{
  "n_kv_head": 1,
  "vocab_size": 11866,
  "norm": "layernorm",
  "positions": "rope",
  "bias": "none",
  "init_std_down": 0.00312,
  "optimizer": "cautious_adamw",
  "decay_fraction": 0.621,
  "dataset": "wikipedia_en"
}
MLP neurons of a small language model. Each row is named by its layer, matrix (up: input weights) and neuron, and shows model dimensions 0-159. Each number is 500 + 25 x the weight over its row's rms, rounded and kept within 0 to 999. Numbers have three digits each.
A block is one neuron, or neurons of one layer that tend to fire together. After each block is what it responds to, as a language model described it from the Wikipedia text at the highest values.

L3.up548:502512491509502550528492487487534483494491463489482447469509473487473490514494452503469488459476522454496552495514450520533500535484541526487482503429522522475480531505506478514504522513467501490509473459523484521573514501441470544523494480487510517544469470486533477519502492494456492501507478498481495530506514517502484494518525487552470499515497493507508502474504488505489505470507502477515539525476461538493474471532450458490481515522486488492547508465519519455527503507512537
Responds to: Mostly the preposition on right after a verb, especially born on before a birth date in biographies, also on goal difference; secondly, pipe cells and numbers in election-results tables.

L7.up67:502471502494494455556504479508497475477506457510465500517505506514514502442521504488499537499487544466483490469494488481492506503486506521490529516491513517485511523492529518550502538453482471507531485468517501561539509493459506501484500458517488503511517483447443465491526500572555448468490492526535500518468490510508494525475501503492503508481523493509495461516495529527541523484515502565534494526493441509502513538512504534477460509489478493497475527453530484513527461458501554
L7.up166:531490488498466514487500501493479485474530499519504496471520498513474519525496486455500513552463491497517493517483467490504523486506519513464531458443568513529517511532472495549524508481505536452486474478511523501507499494451501499494499492468543473497517475501496516553446469537486510502524516488481487507499478496511483500505493519521503518496474484492511534497494492496481525543524501494492480516471499489487481519523470534487566483424455444529531500524483507461516484471475527
L7.up179:498479509541516510504500540482480499511523506550497473496489498540506513475487507499547513513504561525490500492466484516495506481518463487552481504576484504484524524508536452514507527517519489466496505504510480462486512501501496491515483467469491494483547460483469460506500411504504487511502500554511480510461500516519491483505508551462495500518567527515478473500492519517536523464517491489482439540517518506488486526528509501526516462498489540509505523494522507511507513489499498
L7.up207:519511481510481505571491498524464492481515490513486465504548511475548500463559520485488486547496523507501499476478511511493505505478496533543521480536507524506500515477486531502512559466493501546506474489527492543491516545514493458476478491458481483534516490505468446502515468537525483452498492490524497504461484505551498463496533513480503489512527516537498486510477546478494533484533447541529531497463499517505487502518532511513510483486505493482514476504504500510523489471515519
L7.up285:512493509539526541501474556485433490510475514555513503493495521518503483495467544479513474539488477513512505471487512504469506490504541468525501501582501495437523506457479488513470501489531516442487519496429483498483483490530507513473444466512453479507509479512509504511451470486471495478530517527526485535477522526485526498525520509477476499470495518459480425490524497501502487514541477511487521486513548505498481499524489447509503489510500501533454510462516485471477528520520487
L7.up299:507532489493518480455509489504517519514516488549508515495461530475468516485509474500557511474511501512533498512494449470499504499525477453503472454517520541448510522513496543514480549532544503494529531506503512510475525517527480505532458478496487490470525463554435538500510551481496469512530511505494473534529494510484505519530583526501486536496494459499488504476514465485486517465491520524515461479516512507503515537489486464501472473471511531526492507504444460489531531529524513
L7.up424:501514498521494470533521494488478489485497456508481470503496486506523510462472462477577531479499566499490514502531504492491504526502471473547521499541540520451518517478527473526441551478532504499504505469505484548518503526489488507479522471509482493489497471491445496478489485537558498462517470535525493520489486507509489484502550526479495479494524502486497453498496501538523494475527464551500488520513476511488489508501540470498479490501474514489437527503515506511522484481490555
L7.up483:495521479491514480530531485511521474479516408517495506526502491487535507455473496468516526525482491529479534443499499500526502490501523494488541532517517485469515488515523471550491520473502515469538501494513487540521498501474497554473485426477489527521514530496466487493486510530538531517482468524510525510499470502516488535502488515509535484468510488481517488481495494566531500489480490507558535475496468521490518506494501491480473466477478502488441518479568522478504494491496575
L7.up582:518497499491499506591512502507465486485492455512522492528517496494530502480495507504533502516488512479501512439531539507480479498500478531576488529524556532494515515507488516507493512447531519513529494500548493541535480501506494471492525474476471512512504510500456455498492470547533457479497525499476492476454481495508495486515513473488472495465555523511496423496485522505542497476546484475516523534514483484507489517507509503537468492500464496499449504510536552498517496471519521
L7.up633:500522507502505488541474506472515501500483457514480504533481532469480536447506497477565512477527525502506495499494520501480489474489512484532537504558480497496517507531535543543517558502522504465517480524541430455475538530513517513508491451447461451484520483480457487502513450504508510517502516549531493481448481489495513467522501528521480443479550521497486490510475512501501513490508481466541487508489479487508494480504480468507497499524467528495512518498500513477508528499485547
L7.up679:482471501515527514481523485529490502490510483512530528486497456505506495464500476512528528514499478468511491495550494476491488497480545507499473508546555535505508512533537466573521527469525505522490535512511522549529479504488485505474549475480484512526522516477492493471528546577530486492495487516485506464479493440515485531493533501516499495485519488508494451477480509531507486478507518518486454502491456497528518549502530508487488494518477498505450501522551526496527479493516517
L7.up730:495468503501484479497491489526482496486561458515518500504529459506508503507447503487533512519508485512500508456499508471478491474480519518530530520525529512464496504461484520516457499457522504511489507490456507535486500520477495498504519480527453483513515465512493525483460531555535451499517463508512506532462482523530516489544546501511492466545514504475500463461520497515496496478524498521522489488513513496475483508531529427501497469460496516505445517492518485484490506510497533
L7.up860:530486499506498515505501541485499473499478465503515474478482497478491495515455461458544502489456478515500532532514537528497543517483510495499507471532501475452508514494485488542465489567488491470499487518512509473494547508490508505503462483475462474500538506469464462508446547504550535527519528509495513518508475531499497507536508510504487522498506519486500522491490452466481511462490509522530478485523537513524504517500492499485500479443481495557524484470492440485510548536476570
L7.up869:531479509493504446498481489505483491517546497535535482515521480490508536529445459507501526526497474509503485503515501489480494465488486539544488522493494532487496521490472517482507491518519496550491469492493494499486515483486509426527567499519463491493505475513472498501480516520503461494492519496519495546492489526508508459533508485498499473511537538512485485462514489482486543470525501548486511554511484503517454488520523461489450473488495503486443481493490490494501477529492548
L7.up893:516496516531524491543492540526475512487528444488451489475500535495533495462514500498549495511467484482500472463506515513522480523528543474528550500542467514478518499501536471544471554462487483470554500508467484504511468490480509501476492427472472508501501480477443458492464488532511502515475438494545486521491501533505494487474484507490511467484524503485502470498499514547461503477507470500526521497506489513522537513505512484521482512529475527488491506518526491464492495502490555
L7.up914:522484500503509523481501442509483507501482506565501465485467499496484483498524503495526492509454564475512483511520484468489505528498456488496473518549498541454484491490530519526518536522537516538490518494463500550491519504498522519519510493536454456517494461536489520498482580494505492511527500493510490548486464497495504502539568491494516504498489478495487505492526481475495501506541466551496506496494460535472500513521504445509494466440538509500469502476447455509527498538505485
Responds to: Pipe cell separators right after a row label in wiki tables (Turnout |, Islander alone (NH) |), and second-year digits in season ranges such as 1990–91 or 1963–64.

L7.up14:488491499513521478492502527534552511502535495490489528527492481528476504516471484492459511456529531522528492522449488436518481470482531470460515530491525508514486487474514499523545494458523492499494522509586509491483493543469523507534437518496515486479537485472514505507507513507489466542455534514501488531461500458483483514493519500470490475527530517543491554487495500482509542472486556525537454484495455499529494528507496467485481491491507490511536501477518506492476482510493476
L7.up48:518499480476504471511525505496499482502496497487485511490507534452493503522544481522495481508496480485507482492469445483494470479521520519535486465520525510488503520524503547490485536486531513528560511526529518571516518546523509466524514451459480500500499465467493540515500514504499451466493485511500456522459499504504492517444546476517523452503504508521493478502483539499516507520504539509549489494493473504561488530525505508520469523491494545491493490509501462513526486466534541
L7.up114:517498508487510445537519489492490512515479512476520548551498536489468514528496496502469520464507446490529528508438492471511485491523557475503519534416503479478461494501478544500493494503552486487496510501543491472516484485508515509524475517478521500492466507498519518513511499519504462492469551546493476501504539499477503504485523503517505481481507506522486502479517481494514539515486549523559499507500485519575490543479443508485471533512493511518481504488496483484491496450528521
L7.up219:514503469495483444490498447518539521496500451519518520541504452505479537530476474501511533499484500484522495493516515456513507488520518503473495585423543531470448489497488515519483484494538491490509502471543514511518494532482518519510554483502502519532480549506498505480489560526521458493478528504494489523507517492473536528509500502542520492509517488526475529499501484538547529470516512509558520476505422501496494516494497507473469461458508514488497516478506495495515495505498537
L7.up279:471509460499490527526502457500494482535482534534516458519508497476531515489462479512484515458545472472491505481524508500494500472514493493491579502542509534522465510446508579506492540497511489520540492520512511546532477509487462496512513473488470475541470505492498478502483527450485483533500543542463532523470506493501471524502483480527484555522477503482512487476501519502554509526488496459499498515488488526494520483522501468474487511498494513514522491500489505509461530487483470
L7.up535:506516492455489455555530503493503508504498492486465542497520548490539498494534461515471512471468500459477490521459506509510461481520516511497533489474501467510492515495472534509500508443494503489516496495509498515520483505497495477525472506479528482510461481470505473511522499552507463469486505511495516467523507505460464517496512477518522468493459507521499523524472538493475517510491523530541472505481461503581524527466461524472453522542501524504515494505495481480490482458551503
L7.up540:497505504492514452521520510483520485494478483507499514541488508489486540518479477519537522479530528518516502499487514485498487475498506474562485538483506517512483502554507500527520496493521493534511504536557474422496511531509500452526518527457475495477540495462492469516553516512489477494499563548456486473457476460487507496497521536524493513504569527553483468508470497467525570427497520509540489531523484493538491524501462501508462492491475508505500496499504518486519478493491541
L7.up570:528501482499490508505503480491491489485477440499530522535492535464488492522464487475502536487472416486515510472470517498489483494489562465510538492487467481447473496520460526510474495522527504488498517525483512505506482507499508518496455499497484509501465471511521560511475559496504502532515511496512517513462508549485506504531551465509514436469483505487504495484527502522509514538483527515552531454512522522550495509501466448474475551515501489516444476496535463474503507503525533
L7.up586:499471516516488483543507504530515505486502446470501518528510505483513513501478506480512508458460433475511504451466538476497473499509547471487531495489504477497490524475457541517462494424499497496545494512562498541528473517511514486487427492485502523498505484478498484506501530569525468535502511494523511481460477499503497525490527485522485470490516514513496504446516521486533498508486521535584500470499508515546506530502481499523499526469490495503492512484514494475502497494476533
L7.up592:513528488509516469502471505521539511483473433474491504549512506483494489490493507501461486520504526515523497495452494466513497471542527485489525513448453492525468489513457513527520494467488489510533495492520502442494471516480514509466483437515507513497492507471515477516539504534480494518435544511505488506487526494490512556473453505477496497472528525513465511512491516531510564496503524487545534467507456495531498488489463517481454510486501497515520485468552488466485484464494551
L7.up658:491508480491494501561520493477519502507483480531515537507478541470478494488534486508485519464462476467528523537515503504487477520499552469507508492481523502506496487514488551499499481454519508474509506518506450454493507461497509524501501502455519481507467515500479503500533519529511477512501537503463506473563514476453472496516517518529515516444478507514519507484489482496487522542465543466510519516492485529551494507443443514493499530578494490498506488503499502461483546466524505
L7.up796:532526478478486479550523516459473455536499528512509525519510532500493534517504495489482496500503453515488562483492495515491475481516508481512499491499538521487533512488489548442473502522547527465458496500554487481491521455530480501511453516470497488499476512510461503536498469490489477461522542526515489488514498534506508477533527484491490532481477510515494464495491498491499502477522492462525491539478519503546471478504479494476519511526514497506482497505530499501494533474522521
L7.up820:517496470504491464513518478516493490496506474466481529527505540480501504485488504461508507453505540483504505489474483476500480489544502462503519477456548515508485475501495526529525514501495509494519490490583481528521502531500489520482442509491529513512498526458473463512557521553512470483488528523496487507541511467501519533484530504499479526485547511503506520506481479517508542473497488508580492490490471505534523504467494523508491487490494488518513507497516475492526496442511516
L7.up845:507519484463473492470530494491520506502463520492507525494477506489469511529519494503503549482480471486508527546503468454498496504503522470469500480440490465490477492531514536511494510467493492481527478534518476495479522486477478491535487516506542509493496480472497523484525512523493473533488529503475473494497508496490496518468505501493490492488517484518486517492494509496509537520463538473537481488506472518532538507471475553487495545496503481504526499476442509504486495480493517
L7.up868:499500482528523498544520515526509496487465480503526504532479522512510486506483462481460547446468469483512496526482534488514473492508552437519498517470517487477473507456461501529483460458526504459495510479528516470484535500509486491518440531472503498513497497500499494490510504553503475512496555500496508468496545504436482503501543513532491540472474506542499519486506477486533519532488538526533480460516529533543507500474460478478488504528488484533455508468552457470484502485508498
L7.up892:520536490487521490507494527479511483511511445524485499513517542462509518497511525505521512497487486498503506491436519506516489470538514492540519502497474503482499484526476518505497542510504509493506489505535473475482499520535471486461436480475486499503485485446466466518495488476491500474485511509521505485472521518494512489503512485485488432485502520504473516516464515450482542483498470441526502472510493512550517492476464476493485505516519528502515503483524472490505498445546531
Responds to: The word Total opening a summary row in election-result or statistics tables, as in Total votes, Total formal votes, Total students; other hits are scattered word pieces.

L6.up224:489483519448499516498498493484505481498481529456529515513487455513510542517589474502469541479494485476519471526521510493497456478467485549515472536495592484507495516465482539475482481472524513516455522485557492515509539515501498454519516538470474484524478526487509497508501525516471504486512522483474487458519495484489497487502533436532504531503448488532482476481504506511519479492501489474485510516496481478532482508519493501496520481498488493479490495499459511498522533539511483
L6.up661:500509488470503479506525544499519514528485504463532516503514529496520534537493466507498513442457467476525454533477527493502490443543504492524499498478519490535480546452460526476475494468525505515485509525556522518505518545502498483517484533476487490501475472487519545517492513516490473501486553506530531470487477525492487505506550451541505462514437487534482497491494495451496514499488520521522477502527504472550485515506486443495462537503430503497493485515479498469495503515548517
L6.up771:503541494463480500541500494521489535521496475466542506524518557470493528523482477472502530473486490429508448511470504493491479475509514489518501458500500542503456495557453567478492528500539506517479468492516531516512492469502498482540458513501477514497454481554479512508508535527498475471504541481512502475540494536529515509534553468517508497507508482499476500468507469523484510517483487516526506441513470494528513507520492459480463513532516484484477486505514490485515510511549526
L6.up927:509497472454467519545503508518487471507530510515566567509529500484524522519443496475496504518460462497508510469521538484479479471496523530528509458535560517508505497442461538444469488499521518533492476475524522546503491509514489501489478526480470506507503505557497532517454511497495491482511515482513521535472461525541513497550550412505523506513457473509498453499502509469503464499519489468528498477494526475522521509526516447504525515475525485506476485523521496469495503491557491
Responds to: Word- and number-internal pieces inside infobox, list and table entries, strongest on the dot in website URLs (lubniewice.pl); also digit chunks (11,681) and fragments (Adj-ut-ant).

L6.up327:481491520524513505440521517524483477492522515476449498492497512513479480496478510494527493502542505520507470493480475487504528532489481443516531477488467534446513482541521446512540502471488469510461535511433484472498509504491487488475493491507516498465521447481479533505506484470482502510480447532489424570512503456482493500480508471454487460513537474481513466476519494502470531463482508537450493504505501488468505506512517469501425497476494518503495502499479506518476483484490474
L6.up828:476516506531490466466495538516479485515485494488497482525518467523521518481352495513518531512554511532510507485512521504499487512489472501521527554542495521488498511519500479514502499486561505502507547512486458473517510532481492473516569467521477487468498479509507530508488470507494470514468483536490505537502488513523479481488511498500499432512559520505482430469522498488483530453540503478484482553531514451474490492516524454495468506443472516496480496497514513502491478483455536
L6.up830:503508532532512487456484553530493507527512468528466499501503495517527485495441517497529488509535490539509455501441524506484511527502513499519539440529413510471508528503503490527511535498530485499505519506426490509484494510502490493483500479509486483456523438527504510502438474490500515537485505520498537530457501507507495495492516540488486459524552526501484447474507509479449507510499505508473483501508531506474514501568520436517448515473501512525496498492474492496480483529524512
L6.up836:485504494528483425494495498532519509493514469477471456509520480517518511513439491498503508500526503504503491497488516519533475511484483485525521533482457516529484521475487541491513497493523500514522464510545472491513524542492502450501550501491501496484497469511503516501512477536526472505464530513493485527478496510502435475449522468480517415540530501521499529484493501447481559491498515508523476531520501512488505496508531488488449523448520531472537493504478497520482450473464549
Responds to: Mostly "place" after ordinals or "Fourth/Resting" and "time" after "first/Running" in sports results and infobox fields, plus table-cell pipe separators.

L3.up182:527458512506498516499489500494550519497485500494492494520512482496509522488466479528478464508536511487529476486533486501479497513448516456527526519471551524486480537462482518500517524550509486509517486516497484557508463535493480512477493515487467452454483493532459481514535526508506480528509469531506488451487491471501504488502499496528499518489499482484488521471555510520491516524483511450466533501466482479497497489481492498457500538519528547508515520512538517480510531472500466
Responds to: "Total" as a row label in infobox population lists and tables (Total: 2,950; Total votes), plus weaker sentence-initial words like With, A, As.

L7.up25:525542514452505490533524454497485519516552473499554512494505500484525504499517482510476526517457474474493509456488489485502474490448497519472532484465493507523490491525454486443472506487497476495530517498513522529522473441444501516515535502528478517450488493547511528502489512499508485505498486460520512501541492528545469487515505518507512480507503452481507499453524515491511521513476524522506451534499504536528520525512528545469483475504540504516469520508497499471507485484529494
L7.up73:515501487446516492556540503481486513515537474482506466502497548496530501452502496485511552488475478500516493459483471491509488516502511491528526426493500510466509524511535480496535532423507495466542493511443511540537500460459515524518539480460473476473497474505448510493531464537511472474497468500480500512554460502507452477499532474518527529505503504511496467492514497511511497491485495569519524543487469517528520501497503513505464510474512524487459508482477477499493477477508531
L7.up311:526476477513488515555476466534486490495479476482528462530489490490489457536512482475457478500454464519519493505496496502490502511508525495517507541530496496474455505500496510485492510467520517490505503504487490548485473464508509525510536444498448508530476486573482519502453527526461474504507491486512521472472509509465491495520508481509528489463512495487498502521508516534499452560482510500490497475497479509535505498501495477476455482523493501497448482521500509487506505516502503
L7.up325:508492512493499493490560478509537553530506524496486495493488513508511491495499472470479508506460470480519484510499478467502494490498484452478512509470455501468470497515457490488521517490504490478499510464498500464503508476431515557554507495507495495467473498518509514511500525488454503538506491458543518491540535485450473509476513476479531519505492447511484489493498498484428535520494497550480480473518500480514544488506494477445468496498541530496531481494520504507474490517527511
L7.up347:525493512493512488545488487496486515485469444534508490466491573481515521473539481503502537496440477433496493534538507528474498519482460500488499524522477512499493494495487488538508493504519506429541507472437525488489475458492503527548498478485470493514490518541486461498492557506487497514501505479521513494533491539517480497502493490531512506487481480503522495498486505540438523549490520457520512523509502520535509534463481524454475511548522508499451493474548494440490484512532504
L7.up356:498537512493519489502541550518544494497538477495491546494498528468504537542440495498496529462452455502491529484479515488516509499496532450468513507497489507466503490480477496514493489481491506455503493481506511459536492499487510512507398521495486500481507487512464498509506542502477530516509511485509485542531459499471479512522509480497488499502464483493513551475503454470461529483448524501525499478503517525536539531478484461471463535513513512516505490484482480428489501494511530
L7.up441:541502497472483529537504493480462491491486493518530493506473539469477531486539484467497544505475508502531494474498481486476505512473456502498529483493446528436474500516480499517474549463513507481540506481451500470520467473434518540514481511473513453501496472524500491491523531458456509532493515475526503509519473495512491492507514476509522517489496438498513518486505494524496582510461487547546505503481507531536563526497482508492478499516543521508497477470493502502514511497584468
L7.up474:504488514517496489563487531481531518484511482479484499471514530469528511466549483503514501524482439493495496521493503520511514502511530490483530456483481463511472527505505503502505566457462503457526469511492493500492476484438520516542555510483489461533472463516438461503481456555478484504515491485523525462543485504511510483506514491569508506486486478497509537475464513503452516498436473508527526514501472524547512513459450512490498503524508502481513533497476507504494506500517517
L7.up487:519502503457498498478517543537490516501530525455493505463535495480529534556552501487483481506440451508460485473451487518513494517506451514488532509504531506473518488463473535436451530488533516468512502477460512537525480507506501518485499529500497495515456468495509482513469514506484496470543429485553468517530483518505484506488529451517524460556463457505490501494522521496475462510509454495501503497495487486508544509522523477484514501485542556510525498512485483511509511474529478
L7.up505:509526492502492493522516433531486530501510487475463474528502527507496483463527463508515506505507533509515486497510476436498515495486519488500552507482488521480481480511497473559516525518501494537515498493523516547523465524467513516513492479531482506524493497543481561476542516529500484468483489470504494483465505518528510520500503512496519474494534490483497500523500501525491560511490494574577492481489441523514510511516510498479436500493484461495468476481505504462517479467550524
L7.up548:516490496494500509505466515485491499521534494461485542529493482470486529479500506471447524505484551512513470529477475491480509532440527444500510473530470514475471482528444488529478499482500500489502548512423482462540467487481505512510492499516528487502502485508496498528541528500439500544496531506458513534546466480503490491488520495468498525478509478475496493494532482510514542483452500525554491503514506530496525514503485530517506482516537532474461498456497457462520478495524550
L7.up678:510497483453508484515501506497453504506480516529516525486507509461500530455590477501496538506514484471518485441542499510506491504478498525506518536490506519482490496511535542544512502469495483458508482491489489494514496483482474450549518489471502498518489494476450483512526478530487430466515515473490499516528500492505532492521503457541508488449499502525503468495469514513478532498542466514538539574496498510535510505480475551504495483506488478481461504460519520487507497489511511
L7.up795:513503503517482533510456499482535558482446469470562504491475494493488504546528450501489526502475457517530480520523496547482476513506495547500535528508512471483481486480477526482424500489498495429521526524389522463489484502490530517519557525528504500514438489553539501483489546510485499517509473481514509487478501563465495488523507470533508484477457489484502492493516481532507476529503476477481514504535505486483486501485491481487522524529509523504458480491487516480514481554491478
L7.up831:539502514487502506552530518487470511513510491473476524480491592459500519496526471502523521540464438469491483466478515488468484517482519495518556483494480513442487493516484508523458565484492491441513511510407494508529472462469504515508496491483478484510464472524469519487523541511481476506522465479513501516551488527486499493496520485529525460475467485474506470491541496531477526496458477545545538482504486526526487520496483488478490525527503498493472495462513476458502467521524520
L7.up920:509474499461512502521542495485447502515485518486476506498478545527469506528497498500486502486519426474487489473475506518471494488458521499524545519485463482487504491525466527469502511491484501494472508513456481438493453465496506486513495564481494523509444476530501528529518498501501504484498522496513536479514537535493496469532480490488494452497450498498503486484507532501511515499483499546506492510514500503542513516485471466467468512553509494494489472528558522488463501530532460
L7.up926:504513486482505506516534485497493537484479477487548481497463507510487488453506476498533530489479493490505481487498455474473502516469517530521527506493542509462470520523488472528482566508515483525530509496446530555526487505473496538518523475501471500487528488502486557488498515549581471500509512521479530492496507519507468514477514509493535494483538490504504471514506501578550502498481511527529459491478464532529485550511524517501489504516481489509473477473564497500509444474515541
Responds to: Pieces inside identifier numbers such as FIPS, area, ISBN and register codes (22-78…, #76…) and table cell pipes after totals, plus scattered function words like of, was.